Part of a small language model's weights.
Size: MLP 1920 GELU, 37.2M parameters.
Architecture: LayerNorm before each block, no position embeddings, ALiBi.
Training: 543M tokens, 11279 steps.
MLP neurons of a small language model. Each row is named by its layer, matrix (up: input weights; down: output weights) and neuron, and shows model dimensions 128-319. Each number is 128 + 32 x the weight over its row's rms, rounded and kept within 0 to 255. Numbers have three digits each.
After each neuron's rows, "fires on" lists the tokens most often at its 100 highest values on Wikipedia text that the model never trained on. A number after a token or word is its count.

L4.up1384:179117047154153141193102166119127191143111160093092155142142092091123082168098091086157153157123082074136138119191102102122138112148092137119123216186098141134114098098199121149156151139176145073171134136129070109146118129183102120120120157150118103090178072131145173177150119130102151110020127082089149104134065074150157108096143153162172135119125114153106169136087134153148062137073120063131095150163178076163110158156143179126090093174102139091141164140163140109113172118125124140109158136133144132112087134123099073129122137152126136087098125158163098108090177132198074105
L4.down1384:146127106178177146143151074128084148137149079169137106171091124106205097135133151118044115115177124139129088144121208134116112137127134108097144151146154149148158096176120170124078071108160094129102088098165136110084143088156130140143192148148067149157102168107130071115136135116128137114111065143180168149181134123069147139160141115158121173181152146126151135109116125079099132127114145088136158098151122117124130070068140109102099137157106104153067131105197163121103141162133082134109109114087146123102166173074087124101189133156164162152163113125091201102177081130115152096
fires on: ";" 45, ":" 24, " but" 15, "hel" 8, "rat" 4

L5.up787:153126112173169152094105150116095206098109090164145105100132096152120102143133173092122152144106152123117132118112118101102132121123131104153127128106169145135110129115131149127179087190148191114132107114110133188106098144159166112119098090091118178133119176143075128079174160080137128138096145095134143168142150105104166140134151140137124115104128104145161191105142129131089165173165134152064128130174097148092135157141112110161101101077124087100089096167142139072178203121186156134172155149217109122104117136117078136171098127130114108161137068104138166115152137129200119134
L5.down787:048160118147094122118181140119115128159094122113110152146115137081150139107049161074093176165124101152094143116146142105156085106190098117137213069167144105056114128143138139162113089152142045036105137130141102188115086159143134163119136186145115125063092100126112136122100147184113168137129150092130168142111084129146152126168117113114094103153134103105164131158092148103117205135159159152120124151202132111154144108129139171112129134117121109129143149137061084146139155127099101154116136096118134124112180113121133142149164124164121106127120113123153154125142176176161142202
fires on: " one" 41, "one" 14, " One" 13, " another" 6, "ne" 5

L13.up1284:117163138107092110110129107118127136155092155128132136109178104051111135128120110194114174127157127130197179122080056091139138093125096093155141188156125121135147111154132092144103132225207162130113145134117120082076124134178055099153125118124104128129162144096162101189163128084160195120082076099153119118081072145158160084096151128113140122111111102124161132174124104138129125149155140045035120134177163164129147135181128183140103114197116089117151106150075146121123132141117183111137143080109184088076135114126132098127120137112154144132103116149139094149116168150100090146
L13.down1284:150072116120155089135171107042097148188147118121205107116141130106117133101114125121127150089133150144148122113097124080125130171159073153103072160209196123150140115132176161148101128101149112106110087185119138085115152164138160178092059101018128116115076178164126134119136095156117093162128112096119114184131090102110110107165094175140072129112121138141153167090121119161100162153065081125103183152093165135133093091145114113139127089148161103113119188072148120121120103149141111134099119121051092134089101169209124080042153120100133093191172106153139057150136121140119155076
fires on: "ch" 18, " pl" 14, " 0" 12, "pl" 6, "in" 6

L4.up191:124145149094124131077072085099167123130095133168110077122112098140104160102101115101123196099109088148177162139109118120117113165168118127122129123154114140167145100142127118119137096121091135109182174084101090126108140072107127153129154122222128083125093159151196111150107113141133167137137081150131070091077126140140223149084101152116109119129168152144171144098140092088096141149090158152128114106113193151088110149160211135173089129167144066086209110104160119108129135048142184114186091091164142057071160109114141139132117106185167129129230093148154041135101122152120127151
L4.down191:103128149155120131102117132168072152105098119188089135125148137148135138084106105150090192147124187104140089117104112111128098117144179096153151070133096120119142141172083166049089099119096153102102166154100059120143147111111137142155133143137074124089098074107147138171172110060109066095099094152173140079137134164190194169102084146136135066141186128091110135110105113132114112147127137125060131150115180077117090121140131122153100141083137141106142105154183133117109158158189186150170120132130145194152109168139061090111097114148142132118178084090029172097103178131135116082
fires on: "ia" 31, "e" 27, "st" 8, " of" 6, "a" 5, "le" 5

L13.up1362:116082110136116174132160111111119190172154162163127101157150151122087118121097099134125102121129136119071138096126182126188154128146102105091082173128175161105150112109156126116114154112145122167174122129179142142118170096119059080155142088139145134111137117140152151131165109113104196101117058093101105056074080149124175113152104148148131128140121157175141174171116086096124064135125102098107139117131149099123104157106130109098170123144157145074138114108190136133124127179137137114140132105161119116080132183088128082124133084127111116109116122206113069127126135154203135052
L13.down1362:155084159142140120206110125063152153138185092214145121128119162080107094088133115129132106128132121133096135172102135122157144140128161167154121129096120174105135167137088136122106109125152160144139127000110132119158112143122099161073073176164162134112126058123158134097151088175162155090144116147095149150161138107123127103128173088146128122104095149125142118151140115132159173075103135134173117159145124063146163123120091132084066147179114085177144186122153168123146121122099120130090109158095164107102135133125093106094151166143131149139084130126120149135098100134184135106
fires on: " while" 24, " when" 15, " and" 11, ";" 8, " before" 6

L5.up618:132166092147085127096153099108141129127081176167143146126141139057087148113132169119147204139140146072141128100160119101088039123130035182118155147159160137174147131147153185085110104165113162077134172114109081126171094149104117124119101088139183148110125131133119142125137085083107147137101125144178120152154148161120228157098086131169120096123169093119112120146130107086133175045145126079087112146157143112118128200171096126118159137116114067082113140143096081097095180105117148074137115090100111107150128173105154101133085104127101110135172169122123129119121143172141098141
L5.down618:075171095091108140101154105182183088165125105135147116200163214149165201105110142106110086146053134181132119175135206115144082143163144122106170164154103100086143129193141118148109150152093186101092160159174146096127163054078126110065066117162163109100118104130130116126132136162119101133097136125148144173160135082131141110159147090093111114158108134076155102103069116155147167112137136135057090131143188126143128166115111135080134078171138141172124123171182069093178126127091150171162130140102175111188118149153079137123161089126092129161135156186140224088106091139165128149
fires on: " each" 14, " other" 11, " This" 11, " another" 10, " One" 6, " one" 6

L5.up695:119194091120075161171131152144096157126142190116137108131119091120138092141127077135149087164178086132124153108141096109119129132126128109218183089169106112125075104089135155136171136117127102075124156139100137114130150088158158128186120087127128105080159121152091088094178162096130161093102139106133093072139055089171111125144103131104126116135109166195066160168139169162123120096144127144117096069175155142167122162105122119160044121145173114120179149147164113081198083101150140134067114145167157096146145109154170084048133138176207124180133139157079128110147109134137095105
L5.down695:119123110135090113136123112086177093142132142151096109119108072166150102044126108119097122104151169167154169128096080145093139137141140148168157105186111151069143142145106138167147146165115146150033186076105085111098158117120125115159132119168123120107127150124073095134120148137171149123145159163120112059093136128095162124133136122143120189075107173105210111164138151145108081091149089095097053082177100076115137125181111081135141119168115117132165148116144125180111124085144107218197177094065145112144146093118135150102168110120125167098144105123133113158120118096070142120
fires on: " add" 12, " serv" 11, " develop" 9, " follow" 7, "g" 7, "clud" 6

L4.up466:125164100091128094161119143107091084180137146095164115078142130114122154122173107144125119098123120151150056128124142123105169143111121108156127099134107181140175155104117153016150120101127091141154075138095047102116144189138169108147189144169067063093122154187206138161160096128166078090127101169131157125143107160150113128152143138153161056105089095116123174138085109069114144104095131180119121136122140096144141106124169108157152117177161125096090081206117176079152134108123136110131146174112080145103104113196089125112130145101129077124134176167099066123164101145148103086
L4.down466:113118148165134065144126137140118117137102132084037124061127102107129107100060103165107124161156202122139118094118113075110103133147129177120166107226182157108164160151146116134142135129154133074116134168148170082097107109104133086101114151198147140113093082176096149082161129097112175117133101156112071096157098130169134159083177141049180125122138082132117113167141128126115159109071118095162162152111075130112101163203071117075160140119146129168147112099138117203147093150126062101131095122094132125125100144127141138132112118154108161110150157101156175148119144112131119105
fires on: "C" 24, "-c" 19, "ing" 17, "==C" 5

L4.up1855:166099117114144147126155128115091102150056109192152060187105143119124116124101152108109145107118121102113148088139191109142146106109099171104135147144140138155098109088181205108168137123100065138130139143058116163165198127102089092117083071125123124071130157125096149097118119079135120131084195122135150135159132179116169113105078142106110092133101123110117142122096105136110116156150121169147164149234162141142106192144134160132142142151162062069126152208110108152110119129130129144156150180126075128130121152118142127156099151129104099121144134124129112108104109180185082154
L4.down1855:193098152155109115107151072137116112118079095110123111165133145120190139071106098107091123082120065136110142122166163085098111146119116141107084067113152175101127131137135134169130084084121100057079100189113138129123155156157097133146072131117089164164093088141079163131135152154201157177114135090136100163175112137132114105186081094138158127101097102142168185129109159130126144113166157087089160093177165082151135131170099125139149118134121077121170116194172076042175171173122139120155143165112160074140062105147133040197134108136119102082132146180149176128082141138187099192
fires on: " one" 21, "ose" 15, " next" 13, " title" 9, " One" 9, " following" 8

L5.up1810:152153088108124109138092124133134143163112154152118078179170141099107145117065147095194176086137076096146144096127134114138145111151093086151178127158175136170154106113142183148138110117125150160184171128090062156104140191059182148118058135212107081132111111090162132138078151139134089104146100115172145126118093139102162162069114146205121085117138119129150151090141143112110164150121126091101151087130117115143108130117146103134153049143154089063132103171103151122109154084146108157160083172090164106085111077138160143105159076105138118151165154113148075165121134136147132108
L5.down1810:120135120126180154177080151182180160181136161236087084146123060104125139090107116150136127091095094133194205098153114128188128118112091065167134130118176144157075140125065180119101071166072202139191134213118124109124108123101139179121122138146153130104148134096156139145114129116130140131100146095142097153144136088116115129070141134162145075147113209170048163115091080159085094134133173120121138083095076150137114071130140143132139121097151108118090102151127126134138141107106111167129177094093147086165143061133107154150132079154136178132170127129120149149163138165136120093
fires on: "s" 27, " at" 15, " of" 11, "land" 10, "j" 4, "e" 4

L13.up265:090148125129160150131107208123067132132113073112108124145155098101119154129133110112132153104093083103108150093184125097214122156174039109114118137116119153109114098074134112146109155210153186120203110138121122150110089161139132149114164133146149144150146136152120122163133153166074176086107091099084114065118119156116186088121180183158129145155124172171127138110187151108139107129100147118151122127155156126167099165092117093109106142185103134124102108103193134147149145159143089076082114141113104094130113179085111112068099178154092136138156132115159077137150093209121093120
L13.down265:092129143062133103134186158102105167114141111134138096146104148102158113197201172077141149118170149120075139106166125089169122132144183175115099137125088157090156192149113122128176149036138086102108146170090155122191102134136121106103119161149047096105155055104075082112134155122105205138137124124118139104178096112099183105105156115127129133116112129147083149132155170172123156152162102144076166151180152090206135157205150112098123136164146121123087160050075126095121107181151157134085113129111105184115124179092085144136182119104138130141113115148133151078157120098107152106
fires on: " and" 19, ";" 18, "ag" 8, ":" 6, "," 5

L13.up616:136217122074164146132169112129070101117127152127189085167233109161104105102124157176118138110149176125097116103140141056118073133160075124078129132117103220169104066101179137123147160139102091108149128168128135137095127132082079097100111111098114130099187186113154150096162119121154151123099135112144152112183125162081144114099142108126048148127096120167184128101087103109088164092141120159138142122111130148144146182122176126135158184147126086111168055093118081092146176117105152116172122181092170176145152086163126117131122171180126151153174108147123164100093164173164060134
L13.down616:140126115139124075072187132112084125110115089143147121220094104097119155113147078123122132102122155087130145077172146134057078143135143177101155118175114128167140120154130095077122144101186155112141112125235128049153135113120122132121098143115109175145089154152108102097096148141151128163152089102153124085136100109121058087116117114119068101163145076098145157119084159120160128118230096107172116097140154122131197134189092100069151106105124060138148115083096139111130127147078179159162132134102115203125100111174095114130160063177127100142140112147130123130127120124125157197
fires on: " same" 21, " dire" 14, " following" 10, " similar" 9, " next" 5

L5.up111:117117128104080126148165066113124118152065131202137100160150164094116167134084111103131127134091157130177124119140161074084154085148117160105110183056139098101100154087159164124115116156180104106173162142119140191116164117068112111124119085108164094076087120098135139174110108099138184162082189118127075076110168135098177112155144147128112131102114085167135142175106125114127095127153170183176149122122149110121108154141147137151159139122143136132187079140120124117144177135147132082173132118148097062070176157120137136154131058113078066132137086116131110145126145143157116197
L5.down111:083129188084161107102151085129144111131076101191174128146094165098187135116111173131135155151186138091132149151101177104142064118108111176117101150148169113045135121148166143153091128168108139100122119146140175107127086155092109089086070117117122185150132113136114074146107115117157139161101184123121081147139146107084057138157096091130120114119110109100117173132099150160135167191174122110135133133115168170126108164128117165154096097104128105143148119189165145128129104111120126111169150103134132116158096145109075036170096129082089149076140071124151183059099152125195101155
fires on: " one" 50, " One" 14, "ne" 5, "wo" 5, " what" 5, "re" 4

L13.up466:137102081171113131201113116058089151175126193156130136058147085113150092133147110103120091106122155092174121126103132088198098142133110072179114228167113127136112117140143120117190212218200123137135121129134087077135102136135125087126115111130121135148149076141138140099110117158121105128107173098111139087118104100152178101115188158183152068106196111138132168124130117121081095141085135091069120115146115150134132107084130149143139108145133164066144107118138213124183149134127149146141146077088159128073144113159112076099112120140154175088140134192091036106148150125121171141
L13.down466:147104138183185148180127070150091106154151169076113163128131143131098135157151156109087146107107138091136108152072147098160177116131092132170126155159092133115138175100072100102160162147082122126119114175125165161062182093164116171133106112083075148161130168101083094138123045116106194128143157115127121125208145201135133152120145137102099108171120128193144164108127178062140146154016103089109157133161127138083175058154127105102132121114126085155132150165157171084188173139099152135129173093118117125118128124142158142116125147072106125117173122108068090122109184196125122115
fires on: " pl" 26, "l" 20, "pl" 16, " Pl" 13, " Sl" 5

L5.up1715:169095046180139104143140160115126171184055150116119132117143092092126123201155117072113129093113122124147156088163122143178138132130088073082114187155137114120116081153147200127125103136176143102244136125121112140102177145094150167143162130199137056143121109166184174166164170121142154135140169111143120099110101078114137075090177171166180128121145141161081176099106145108122091121079152146140128128185117108132116121170137104141099102157121118149139103057144146059164116117159136076155140166137102131113098179127183122111105119116083161168097137130110069134167094152157125106
L5.down1715:144099112174137128154148131166141172115118144133121117133141109106192063162155127116055116121119118118121123120136173153136098122123126095127108172132198114114162117107112148166119136105164140144154122103163091116167148128166137125116149132139150101117137024161124158154117148101167146116133119116158143099127115139103188123129108108165114115143077080131118186096093155166113100102129155089210120114114056100175104100137131141025097073152148104082150153086147166061145148166168147082076155153114146166107109187174137093113113173126145155119122092170156095118131068135168127091
fires on: ";" 41, ":" 12, " -" 12, " =" 9, "!" 4, " –" 4